Weights of a small transformer language model: 6391 steps.
MLP neurons of a small language model. Each row is named by its layer, matrix (down: output weights) and neuron, and shows model dimensions 48-175. Each number is 128 + 32 x the weight over its row's rms, rounded and kept within 0 to 255. Numbers have three digits each. A neuron's up and down rows have the sign that makes its largest values positive.
After each neuron's rows, "fires before" lists the tokens most often just after its 100 highest values on Wikipedia text that the model never trained on.

L3.down417:141111153143153083142129156157150132121157104174126198174097139098071157201146109150130106155130084111061124185131101127164085119118107089089130162147128120140109085139163096139154134097172150139107087128143125089133143161140126092102114104104121154129180095118145154146081098115137161105148103143127155082122075157138130158209067186108086124098068087065145101103137123146109167161167
fires before: " |", " October", "\""

L2.down685:149150137180165152122107130156171110148145164220119185098112161128115102177105110131138125115128172092096114142187151101078184177097155123098135138125167140102087191096165090170128157108087146131128146172132119164139164149127083165150144080110104091151110148119091106106100109180110097184112147085133102097132153145127111161090094077152153152150129147088154170133095092113072067078157
fires before: " |"

L3.down530:140174107087070120174145119150141135119105086070117090132101182163122185082177104200199131150105151124130159179059113203114081186109131105123103100132173152113183130160091143122096135121131134162163197132216229151144155050111130165150081089115060181192129153060076135106125141089113161160175151133148178186145098139120177156155131122136077089111158168180143140104099176102078129108106
fires before: "\n", " ", " L", " Discus"

L2.down1413:116093124138095130104156150108124149146147089145127125143150119138097121023058105134158158151148113137156073135070091181124078171142095125133144149154151105091157172103116121128138160156085106136141154152127122086134099128124153158113070116075087115255116106117153108128094173145129099141058123167175144151136111117141255153098080135130154120176136140073119136124142128104101150142142
fires before: "-", "|", "\n"

L7.down1179:155096099175171117093084158081078132165113154120134101152162192088103132141107119080135170114096145135155126172140137183107132138172122149186183109079111163097092099077166137143161118124207154108147154112160128189110155146120155120135120142135144144209133120146106088080169140143155104080192140115126117066141142073103076118079123139082111165137092127072088127058135138180115160153133
fires before: " in", " by", " for", " to", " as", " and"

L2.down366:103109118136098117149143122094161109139101121106150169155117154131131123132120132126100127116069108103116158118163123146113105114172044058123199144156098129135116157128105132131173103175106123132176156133162171134151112129118159123129060124159057144153139083132135149086124200147168139081130132139187134099178124172142255112143149141098144154158160090124161191112105189173092108142124
fires before: "|", "\n", "B"

L2.down110:139120161172135086114159064119127156138126167183143119107155116145075083076083116133123120134133121171141114153177142157140168130102108113129103137058108136123146096179158118091129068125133108134144123033072132121121097146105139127126129142147106139188099139125160130120122130125121126151126139071106142064111095103098069099164120120098132121149106068130166126125150170107172102132077
fires before: "\n"

L3.down1217:089173083177176153073171132121051162091143110085098143134098200135135099103115181099135134124088150135101134179111104123155108135107114155159117123128120098149129163052124120117128156093102099091149113085156088078152168134090149149140104109130148060152173094163151133126126121156091175116069119144148125186135174109072120072129143143124109072088141102119140151103098109133141130188136
fires before: " —;", "),", " —", " buy"

L6.down308:149174146082160155119134063125187052133049113162140135190126117168148107104137150064172147132098109151135072091127121092134120138123114088166136119132049118170160141122086161107124109134095085120108129105067175131116158113076179115120086116113139128092139130143091152136095074039079145143145163103153086101138118118099101131172122145161140064160158100160169068158107104121173083122150
fires before: " the", " of"

L7.down1377:075130073069162126096180072184104098090142164097195106141181135079151119076173101096149137126103140138081081157164148146101091111131141170145161105065068111139100133097123111106129135169096156091128084188122129170149142160135130126101157105122094112093114112132162147179069203153119133114119155213112136123138138106148216082117133116123079110187096053094164097059102107132115115139185
fires before: " in", " for", " and", " to", " on"

L2.down1120:155123153082058109137176118149105127096111116130113175189087131135089125038096065166155153140132131104196084085169100141120151121164188144112091163118102147084151188131110122133087070124150136096153110119123068084184156133098076119073124090114079152130167142046109185046129070153116134120127156159131106126073164130125179122081136122111116046090116097122163149125204170104161108111136
fires before: "|"

L3.down1128:108143100099137180146146108134143213142061118149154123171101127144125179158128156136125087122129091110057148114137147108133149117037168129127128136135128127069151089214089152073152107095166119192151129140133152167090104088119120168119163146086147117128143165172139153184147115155132077069184112134145187148053149098146095154075142151194145115116163142137135133111180103098129185106064
fires before: "\n", " |", " (d", "8)", "S"

L7.down424:086091109138095190178089149150095126116139118111085140158095133189137111093134095121130146124102170158121098128084121133110149185097126123080145090137174225149151108097147124114108148145072142099136148154113199116185128109054100112131099099108025139195180082182158173110147120123151181156182154114130083167125112111156201119126131113071066063087082143133136130158155102108114104172124
fires before: "|", "\n"

L2.down916:102146107233095139097171208123180142150131172085149163152127124157145222153117135144135149161112121113146085214117091111129050174116082186158098118144112138125117137032142108175121110087097096136122108118122121073134119089089115121181102128149140097150186070144106172078155165168165155116096115087122081079096054149155058172158105153119127083127108151108149171137179126101148171104137
fires before: " —;", " —"

L2.down1272:097105097076149122137080129129142131129130125164103136144098111096112124089098204139159138118137152129097096107162136082115137142157126178163117078108149112095168187183121178166171158162124151080105144134105099121146163106083159105145117140159125087129088109182114166154101152121132185190122106096144157096137109180101114083129123132147154134096115026083115118128106178098081161115216
fires before: " |", ";", ".2", " m)", "\n"

L7.down707:190179131117148113160113152119171177099089149154077171097069027141152063020107061183120110095143163097130103141159152108156140164114115146149126145139123171101120127175129175114192145105106169139159170098115136115089156146066140139204145065109135142201090059165149141139128207127106042160130110108119125117109133131136098195105100088102138102108110162110208071237063098116110128112192
fires before: " |", ")", "p", "op", "rut"

L3.down462:118073099182115134147094087087119217163117135144142107139138104143109153075102148190110089118109112116109147083096177188130187173158079128158137097148097124072131097182118106105130116139122113101158117130123196138092154133153152105142146140115119103218127145113119122174121118132050128133114099155116163088097119125099137100173089078125104158146140114100153086080129116166122141106162
fires before: "\n", " ", " L"

L2.down729:159133162125077144115101132115176160106085154157134080177088140086153147150135133171121114084159144111182097066176144101108137093120133103137083128157106094092152143176170166164123096112208196091142160121216162105093147183180128129155119084135111104106142136130154129141060146137166127124157159119088111105139146148109138102154182105122132123171112033119106126075111107160133142160107
fires before: " of", " and", " to", " in", " ==", " |"

L2.down1199:090154192117119120074186127125052164150122128112183102092156146077120142161108164124115089145112094104131091094127115057140121116102182123130140104088204089116101109144109072107109115081111151136189122103129128127165116107091165101152074147101151133149100121125136199153055105109135152046074089220173170133190075152100121104144159070114156088143101144105151159146122150127130097166124
fires before: "-", "\n", " |"

L2.down321:123105079094159101117145117103113167094120145137140079163148129130102150073059125127165125085174204179153145125114077126102165076165118132161183093114079143101112188239115108167150151222126086106143153147136152109178113146096099090124118101070106115100107156110105227114085162120138122180150132162203121117094163188195206170128144138118094129121146089102163127130136127133131143124158
fires before: "-", "\n"

L7.down1125:126142116054111144089140080092082148090141097121135186128146134140137147128152132151148087165081145089146119159146079136126150093085118134089116132110145133120127131123109093121103115132095066169129150080110139132099100131122127053121145136158085086017151111164111086165120158140128145159104130140092092127130192199091090114173096132097154087080151118088118098134145139161151105092182
fires before: " |", " the"

L3.down655:164139102078085111113073102122140108073139100165096139145151129206158130059097101123134163112123156066117129087181134129112137123112153126144142179161112144077138159095111124098168118178152087100119159164167131132104115130142109187130074108141086161099133135097134100129118137166113104143135176105089124138141084102191188176172146115075092084159142096089169131117082110092131189128141
fires before: "|", "-", " |", "\n", "−"

L3.down23:130139114075121123121145178136098113116088207102231093133083072066154156085154140097090176130096137115078141125092106114128152131163100112160153075132132123142164168105110121144151141084209155128134105139125137153128117080100160094092077054164084093173102093093089092100043160140127156157147141122105097116111099084114154119169128066178163116141073078136178145084123104220132106142129
fires before: " of", " to", " for", " was", " in"

L2.down50:107078145129131177199106154135058162151107156127129148126142116130086074142140168112081088156132087110121100085041185119126139177103174119150106152121139108080090093169122130144102112138106147170169073134091180121154168138147155108129107094083167039210149126135115131151082111135104167141124130170077135149092111093145086125144142138145098138197155174152102119102118098138096189137185
fires before: "\n", " ", " %", " Candidate", " Votes", " at"

L7.down991:088185147192152149115088141053120158105147214121108139127173147153175127106158118139039115137148189140138155144125105142151147147141149120121198142132128092126107111086181158084128103128108134105129140100102106141137146114072083165167123110143132136204113148147120111134135182121120175102142062103134092081089103071109100172081146145105122145151107109103098119238102076107124125140148
fires before: " |", ";", "\n", ".", " and"

L3.down880:118140148139136139153089147132125075151124113103095143142085069137134125107140137126092066129194117094185184091076138136153122140089082120149138158163107092126091143140122187156105140119117090167105138141184106076194143133161062147151115128159125191134120162113128133130098123098091078070088111188156052164168097096142134149102119153127063155085169112158186174164042140097102132140111
fires before: "\n", " Team", " +", " 4:"

L6.down426:095137140130097106120108093141124126102134119208098130165100124159118144140071160115135130075109077142131112148119045117105148093186119134225079101125119162122183108136064090188143112147149086153184177065113124087126184114159161134138121083134051128059132140159147139155103147080146117133172097036150122183156124104044172139113109114157103096136126088129133122144108103141131133169116
fires before: " the", " which"

L7.down499:188136192080060070117188108128151131160084148125148072131146157183148074102088123176189144125117165131128129180118148141130065185088169224094149118170152141099136108168197152148174128197116120077117147136124108196105136106111172170143120092114148096212111096123087138099092119136150166129115164073170081153185083052100144111175129147125105135140119067124128067114114146188163108116145
fires before: " of", " for"

L2.down54:121138102090168106167140129119120160131153112138158156078071111128083118130095125104052092141150127093071141114207148186135138121149139082101130134170090190137113134093140106117159147102127153144128091117116120102096165145085105072161102147170091099213077152121095095117097090104085108113114119137099140125174121074133164112195084106108116105198092094083103129153087150128146085122118
fires before: " |", " April"

L2.down177:174118164096173102112155142102172143158116139128093148117139105140128123052132099158183172077117125099155146102202160177085137153149158104162105134193092125124146145135155147105112105154116106130119128118141135066157131134086146168132160123055093155217145091177150148144082104072093150159072121152153206139148121128167255121176122125130130150110108139103079085144106141103123128064165
fires before: "-", "\n", "ip", "="

L3.down155:139100110135166173109077174053113155074117108116165144123114157119096133147175112176106139165126142113121074110147124162110113141163123111117174111151102146098165088081091175093127144097048119147145176167112122129113175089138116114141121089154111101166039065197097123133138063102158075127099099119069186140171098131115087102158116133154140110118156140150112135155165138156086173097114
fires before: "\n", " ", " affirmed", " reversed"

L3.down806:145126116110142079122197157131121144059160121110080101181142110097116159095144159131091149145082124155061093130168092130156087090155131123089144125142187139114113140082136137129139131083119177114150110109179046142130081192119078183090132139106188117164138095152119111118122114157147183085099094110168158151165117127173087087227122121139094060079113072111124148103135194078219086171113
fires before: " |"

L6.down1265:136145071098090117189119186135126099142133096127124157147145128148130149141116130158183144125155184138159057122090144085165154100131136148119112129139137187212124097091092135159138087107197068175102103073127080119154120151168143138120127163086086128105111127084144150043149155137188100111105152127121117158132141124126122123157129114114086099103108163114159103049181137193143104165111
fires before: "|", "\n", "|---|---|---|---|", "|---|---|---|"

L7.down368:167101122146126064172063117103091104079154108102176068120113164128097176133049141116135196137157186084063125166140097158118147130112161167073129154163127135119086145105107123089171117152144136110150148112076094117096139093130138094118111148110114117189137192092107169160136153080142129148140183132165123104083152100133115059091093105116123140150174113147048175062156086158109123116140
fires before: " of", " in", ")", " from", " and", "\n"

L2.down324:178125144118104123104126125126131095085140123145206153146156144164123111073142161212134118097088129130102151150097095101099043098090100172163165053148176101134103157088133151130133145124085121119157173133150141130092094150146131090157131131117114104139121094119166137061124142130150092098107130090121129091093087191142133140128090088118182078127141181142152114151185109151057169131108
fires before: "\n", " 4", " 7", " 6", " 10", " 9"

L2.down1235:156126118169129156123135116107133131143156138139139165129159138119138122094110143146187129119141084193134155126074156168180132152066073163119105147130137165073121132138097108192160114100096100096193130132138102092114143097111149198118120146117141106147127142175156128155107149161153175126116098149084107105115197080128222167150169141149163137111114158174135114093062150124106136152143
fires before: "-", "\n"

L3.down1132:112107091151116170142109136160142174144176101118156179098113115130074109084081127162124118153095119141140043110104110138123158162156146109121136101162104130082119090154093156142092185152145177154133111135153158119129191092076155151125074150091170062183152078127095153108103152129087118116153146168139153166159117072143164100134116139153140137125131124148205127071128108140094140161147
fires before: "\n", " ", " Votes", " Swing", " ±%"

L7.down518:074142112147171149147083110117112119114097115187102128173186124110120167103142159083115165088114188134077171103146150161100129125147156125101161145127105173097077136113155133140101120157081071117115183079136094093169116061129130143139170139161123114255133119136128127075086163128094196065100107146159116151073103114116126143083136137177103157106120137116140142218132122191183141196111
fires before: " |", "\n"

L3.down392:082122101119096142179151099184149151143082110224135132163116121133097070110090134122151163149089125104084085111116132098142113131164108147097144113116099114163177148137097125153104103138097156149198144101064149093121161141115110153162101083128166077198148142164114081098101164129101161202107094157124200103052121148127148104131116102098151163150119107114163119057132127145097155146112
fires before: "\n", " ", " %", " ±%", " Votes"

L6.down1530:075100081170150116089132111119112080174165101125121111168103110131108058114130102117145112190118152114135209165101156125118163130143053091172152130069146167166079141074154203100166151116158143119072134183121084127146141126154180092181117184076152148230118128144110139140078120100090153106145102136127105118088128132126123125126099088160070117145136093113131116132116098140081084181163
fires before: " in", " by", " and", " to", " for"

L7.down632:184115121092104161122222110125152106134133076148130094102104087151153128193117167115108138108071119131109083108181113073104142147118174140162134166141153139104071143094151065144112132145145200156156107122141166103154163104140124154111118133112120126096086130189122163114141165128119167098075177155156140144121137123120133166125103130179161182130137056129128123227150121145122143130117
fires before: " |", " (with"

L2.down1004:111115107112086087132086176179094147115207181101134156132078130145158112078144162154109152157110044109074065114145106168088087104141152092124152114048104156137157068159089143096111113047142100127101136158112134089214138084125135128120131130132133136136130160145143134164173103089147030137089064161102135111097104087112064144110114108121116087162100099129136123161156097123170170127130
fires before: "\n", " ", " 1,", " 9", " Samantha", " Brendan"

L3.down1134:129117114118110112149180139119119107084145099172149094138042156132144079143114113131141080131115130116070126081134158166159134142086113061136147105086141184125119176120140086120110093142137143112174154088103138110147097103141128141195130188087105144166113100181164113096115150138115162110140107126129139099121192151088131070118122108109116137161151150113158134043185112175131120112154
fires before: " a", "\n", " an", " born", " the"

L3.down726:109141146111070079133179115083097152112148139112133104121126088150067195111116179196123113182139160117118130175099083109166123100155134133050107114165164162136067159117105178121157176171134077109207195111105204134134158096105096112156130162182154127056136113120129111130169138170081096128162055105146088177127125144043153134176160140089174131115107072128204144094131151121137117126119
fires before: " |", " /", "\n"

L3.down483:176095115175133117170146142142071093154145221163168144119188148039128097118141128117102090152055163145151133135127127100128108054131065156099065123078069113093116096069096122169119132127127171134143128196126140131087092084130156096107103130222178158079132137135128106077102108086170112116142154156142100123100160106057061126164076174144142121137169138072162117143111133123106101109193
fires before: " in", " on", " by", " at"

L3.down416:113126090113110113196117111117083181050155171136061107164108122108085119092123129102142167113124143143122183173118134171092148124143127149105160163147129094157112163070139154141134136190108156114118164136086060137112103126104112114097088114201137112137106149125133098125105135134121119136092115079121148101164175167158043123120169040119123111095137073084163140136096133144160072118040
fires before: " |"

L2.down498:147152156124123113158123152088082174153109139064077159112128128149156047166131109151156109133159131176146099156099103138124049120097086087105083151137149110124124144078084169134066098121072094083118147113177166087168188128118098172124114111161096151124076147059149140092151147101160113104134130110145134089116146103080209137123197106148153048103129125148081147088116154179162107178090
fires before: "-", "\n"

L7.down561:136110097125213107147126122178078080163104141113132085128098131104115138132130113087191063113153163156120068157135083107128134083135107142083180063106112169157154186119145085108111121111179172140095076098098120129154086160131136118133142078086143140130145102139066112214147082119087190112125131176156103131175108105104072007132153093133108126106087169138111106061227094189099176138191
fires before: " in", " as", " on", " at", " to", " with"

L3.down1433:149154085129139157139170147098102141139100100152068135188124068165146163145098127196111143156075154162135138160121094170100130084119136125092148158141143092124103080124076142159148146119181133118152092164067150071140176127124139122137110179175088102094107135155073158142106109131166100138132116091081072136143152160121165126138165091121155119123138077112143143126119058136112155122121
fires before: " |", " years,"

L3.down512:086119143093136114111145076099152199097144108170148074179082137100117103105108153159058139135151160111047166110159130147054153102152076109092172167135114180180120131121091080169125106099126112166177121129163086094041116148156075109167145123113103078205063140156134166181209163132152126094118086148160165141146176143138101117164142096113133133151134101164114126170106162106081104123026
fires before: " |", " Chinese", " member"

L3.down277:159154154154149101157077127114125134089151140061169162137124161118166161119083094055109098155094135144130147112108136162144203141139053080083131125089056097154100105126122186166142150123102114126148127133139151144062086077157147136144138115069082116166111093119147167166108117144079114157217151144141100132131152148080079134122089116118159083164135089102149093087123158122068162109152
fires before: " to", " in", " from", " at", " into", " the"

L7.down720:131183174122115112128138116165137169190125111128122120147141143114074095094142154124109074106115066157120166122137093102144100111115081101072110076096179198151196171140156178114129111158075134142233132123078146120177154086160114145104115108095107135063127125173131113116150092081115108135109103111159096157161150132112081096092128172118166138094104074108128106159128121090177169182164
fires before: " |", "\n", "−"

L7.down1010:108170152116106109082172108083057095084106105135179154192084215119166141102116133165134121173132108120113109128111055108180170132104137075062153073131140123070096138114111153118134127115133165092135203144120116104103153184114104129086142154119081069071115112182162114151135151127133150135167120175082180186140202105099167105072157114119130087113109110103163112097123109159098150121160
fires before: " |"

L7.down1051:102188204171176194170105081117175084093131134102161162173113204165116147164122109154166160095177128095100127107181128120143125141151146103132152135064126141122071203080121107112173093122199151073088129088143113139078154185143154081100127100134130072164118114107125148135132145108121120092155106082155097169090152112166127149100074112116169106130116107137150120067121101112112160079122
fires before: " |"

L7.down41:143146139113130152140163061114152138124110156112146142103136187119111089102163116104123111093114132142115084141165095077113154102126177154079101164138170151088129097143097138101100095124052148107163137178144049085063169153094134145106164134156113081228127115132134076120139099073088097160082084150082112151139104147096134123158128144142182174155124112058148159173111172095095155090113
fires before: " |", " m)", "8%"

L2.down306:135050163118167122043131132138099142057110102181134119120175166121096179051167145093132119128185133139154149128077103109126095106144157197170155115121228147118084104130127131143092124142176121092141104056069111106144158177145097115194121129071173135142181130113139128080098135135172144097145127164174140150086106138188201155114194146173135161126129138075138141115168122126170164124136
fires before: "-", "\n", "|", "|---|---|---|---|---|"

L6.down679:068121092148113118129116094111076098128124180144137124039104162176132152128152076097123162100119150142114093161137111149138111113144079098121115115107101109126161143050114152113119170105140180117106168151111116137198149135108140113136150145125090177200071109117079085017081105123076144096100116107099128106132108144136108147151171094050135127075100095118124159208118131166153129138167
fires before: " |", " of"

L2.down979:118158105150132107107072104136132180144140118126158164105126131137109169121121104093129071123108107093111101120151108058102204102169203138103114104126102182105091117130143158188123089192190153181164140122094160145141097156104101196111141070140101141059145111163135175135124153090109133069104124135178139085164112114077105146122139198126114145138127081131201167138187081093130173079123
fires before: " |", " /", "\n", " (with"

L7.down928:074137166172118148131100155180126069095106201105150138142115144167110145126146109082095088084116134144160133098138124152154132140125115088166159122169131154124178091165103124118130159170136157137082132117155095119213053190107151178119135105100138144218156068097151146103119114177138104109181087137141115150144107131138078085105174113129163141119124164175146153229146115158169129129153
fires before: " |", " Mark", ";"

L2.down430:196117105060184132162111100177086085142138124053112126141112109131100148091130133129147119119119144089088165160071142142158073152130061163102183075106142062141129115152069153147112204170140161114088102147066151108162047165169108145176088075133093117132169169141105111102096170154101119135174138191101073155120075211154092139140176062140136119103201154159114143134105125073124144130113
fires before: "\n", " "

L7.down1241:128133111183168118144124146145067143192123159140137147167136227126089156073137162144098162167107190130038091165146110148141154102117099102107205120128155117128101136143087147159100118107099132077135157144093044127117113151119158105076153134072171086090114126149111147169151134168071080134139184087173116070177124031194086162134150132155111111021113138127107130122155117114128115096139
fires before: " |", "–10]", "]"

L2.down880:151104141115107156142083170166092176124105137127111151144108113095145076104152161110096051136141106136124098068095163154138145161093088110119128152138159129112163064163086121111114093136117133176166131135114148112168134083131169144108116137121151062129122088110081133085103150140117136109129098156107108166120120090178147124120089078110146140127127174126122085079134102085125177155189
fires before: "\n", " ", " none", " C."

L2.down132:175106128131127112149092072125198132092160099043092094140166153157093158056063118134124082098144160154093125167111098135099101129059062074098152184136096115130170133181177161163172111157102155156134165110160165118204125127125115091113131133122177164070122152117140073123120184131155129147168143147174158117105127091088255140128112130157124082122155131114190153112107089161121124083148
fires before: "-", "\n"

L7.down992:132143097094126128090107117115114116060114152179136116113140086123164131077150084167154171078149140107124057172098131143139123175139100145042147072118161117063134136111117108188124102133129100109119158170095143130147139153118138140138125063192139175255172090140170127114068153131174125148154145111160189116163151128132255164141191114154102097079163139106094164143145133121082153110140
fires before: "-", "\n"

L7.down603:148130134064076090126141123103190088132125111141097142152126113155131116168137137133174142084135105074115109163154132117109098123123081105148102097176163125083119150109113151148099191143140110085111146096091165104094126099127125166172113132156154119121130162078112155114057115063119130128142143125107128080127163105078140143146155107097176091146130086100165070113117157123183078095108
fires before: " of"

L3.down178:087103098147117184161105169112112167165120117145143149129148153112072122120109165170110113170142093113113083066073157156114133154117128086115122106136136102131132076137057131125100135120105159154151107162110157072133161135143135118165088143120133052163124136136117148117091133121079131111078105175101127153139099086149161096130103097150127155185169154139168113067144124139086167123173
fires before: "\n", " ", " —", " Swing"

L7.down922:116144088103201131141114088148065080206156104132091108170132170146119166121092106116115103160104143066204052164135066104109152129159208173123097176132103131182124124106137188126155143079178186101030166094163114136112073102185147156136119086134152094065132095159151128114136191114120140156138132119101107137129089109125133057101101164111085149059105101117083043121109066058117088150141
fires before: " to", " in", " by", " as", " on", " at"

L7.down467:128135087178133150136119069121086189103084139084123106140072094201138107133128190166122169101107107079122143124189121129125120132180185128129136183159089140122092146043120143155095118110162134084127096136147161073067074161126161142125087147090133102138136131113074098057143149126123118090057116126114111123117135119128135103102137160103193119143137108095114149134058121137110103086100
fires before: " |", " ==="

L7.down912:187155120099113065151146155114145011180143138130106126119164101136196095071119121087121123114105111112105164128093109169119143119126129127131097160113130153079086159117130145146199155128164100109119156119140142123144116080113167133156089110127106105121105132107124195140158167079154104100126137112110103101117155082109105109132074111114107148111137132108184098097166121162130164132175
fires before: " of"

L2.down1252:103171093119145113124196111114105132073104174125092155077108101140111058149148153103141098168131109133127146193143078144149092147081169113155036078127146205092059079137120149129060145163142164162143154132129107135205130130159083156122101083148145165148102141100187161161144097165089068130158092124099113143092105149142135086095168160161113104164170135128086101072097116123092153126154
fires before: "\n", " "

L2.down560:071129176103058216094150126181102113130143097078116168175115135077126081119128113147099139169103080139145141113113114163095145155153154105176189183135135135157131151083137147142147093165110095172105125182172143119205128142106123119108147136093062157170098109163162129090091149162127135135084093171189135140132053130130220183141141180120146152115079156105090164128154139086097100191104
fires before: "-", "\n", "The"

L6.down605:171130131180171113121163097093117134146108124136135168091111107175091146146191084125140162090137147121092141076118118151160174132205146136082167126101130089143062153099173127111055130095144118073137115068115090156104108178109101117100142124133098130242165107099150100078128161136100192111163151158134132102135095150119219113154143100147163102119101122148067124139087092149143145181112
fires before: "\n", " |", " is"

L7.down676:180099096126125111144118120097156149120120156156114129099104135136139169124118151157098091178118132125143088150128161181093099128181157161107092132127171147088120088109100086087153081101116100137189116149079118147108135157131160160139089110202168150222089139112068172099111117091138171143097069101097177131154095176141000134146098078126063134121093134159155112088097134157116100111137
fires before: "\n"

L3.down1341:138145173202137141113158157169132137142144149136136146127159106139112180098161129077142146114169096182175204128163130113101160136102123080145139065114130156192125157161104100140123099088155130101152143168152117113162092081121164149135109149072141128063129155125116117113195135157124086133073156087118060223152060139131117127148128163107107078111085112083103155146103071155106144133143
fires before: "\n", " ", " Won"

L2.down1359:112179050112149139150175146112134114140122139149185159104096067120062144097084128155114078108109126115122100180072105179127135187160110190114129163108139135125070104120158121126096155198126150141070097167093176164104092109125179127138119124111170108204076116155170131117119151123112127168076135133085124189141112130184179115109076124184178165138146158154182128136029107109080160120130
fires before: "\n", " ", " CC", " Uttar", " C."

L2.down514:104165171187144137164107157109150167108139168093153141125183131098136138154085135183111149115151174136131141072108198103108138097098079085149099132154163034115048104114060118139137123115102136144107105143173091132138123079153151064179152132155194042173122170167147113165101097167151116033168130101085153126146151203071113138126122095059140102112169116150122111131126133127090094077108
fires before: " |", "\n", " of"

L7.down539:134125088115077106122087119126149120158174123116099112106128143148101053155143085120064047104074108117095145149124088160138134121149173149139183160183133195146158146047160168137128164112084139104136156096068087135175106106117070147120084054135115148153131133172125172105115103088105154160123122088080081121116149158137133160124153145147088090131097106158099133106108096132151108151123
fires before: " |", "',", "'", "\n ", "\n", " (loan)"

L2.down827:112125110116112129125138156148117130110166146085131171084146154127120144126137126153120130150079172112138250130091159100101097105105145157147174100166196143189114153056165104148132117152097130134145100125125111101144102100132129132086110094114130197123179129118129082096200137152117122125121118124074089159112127105111074148172159138076128089116163119178099177115080081137118124165125
fires before: " |", "\n", " Barcelona"

L3.down82:111153107124109134120191112148151120081212140130143123151099114134093164108079154104129144131170107123144148150076122182130160151125113073168157136131129107096129117148132136107104143116131157138159190126114148101147130158128106100141115106132116134102114176086137114111181133130163123079127083126175103153151142099108213108146130102110118064190115114083191104077105117122130135133127
fires before: "\n", " ", " Succeeded", " Preceded", " In"

L3.down1273:163136115105118117157132111082137121100136147083103127105086116151129101017115079112188151107114109137166158088100108197142144085075111096150185178123142151106152124164138099122127153153136122108146104146181171161180056127084143130162087133114128094120124088129104148087100163141147144167122114137162056099119128128082150156109088102143126150121142083137187100065108121174132150165149
fires before: "-", "\n", "="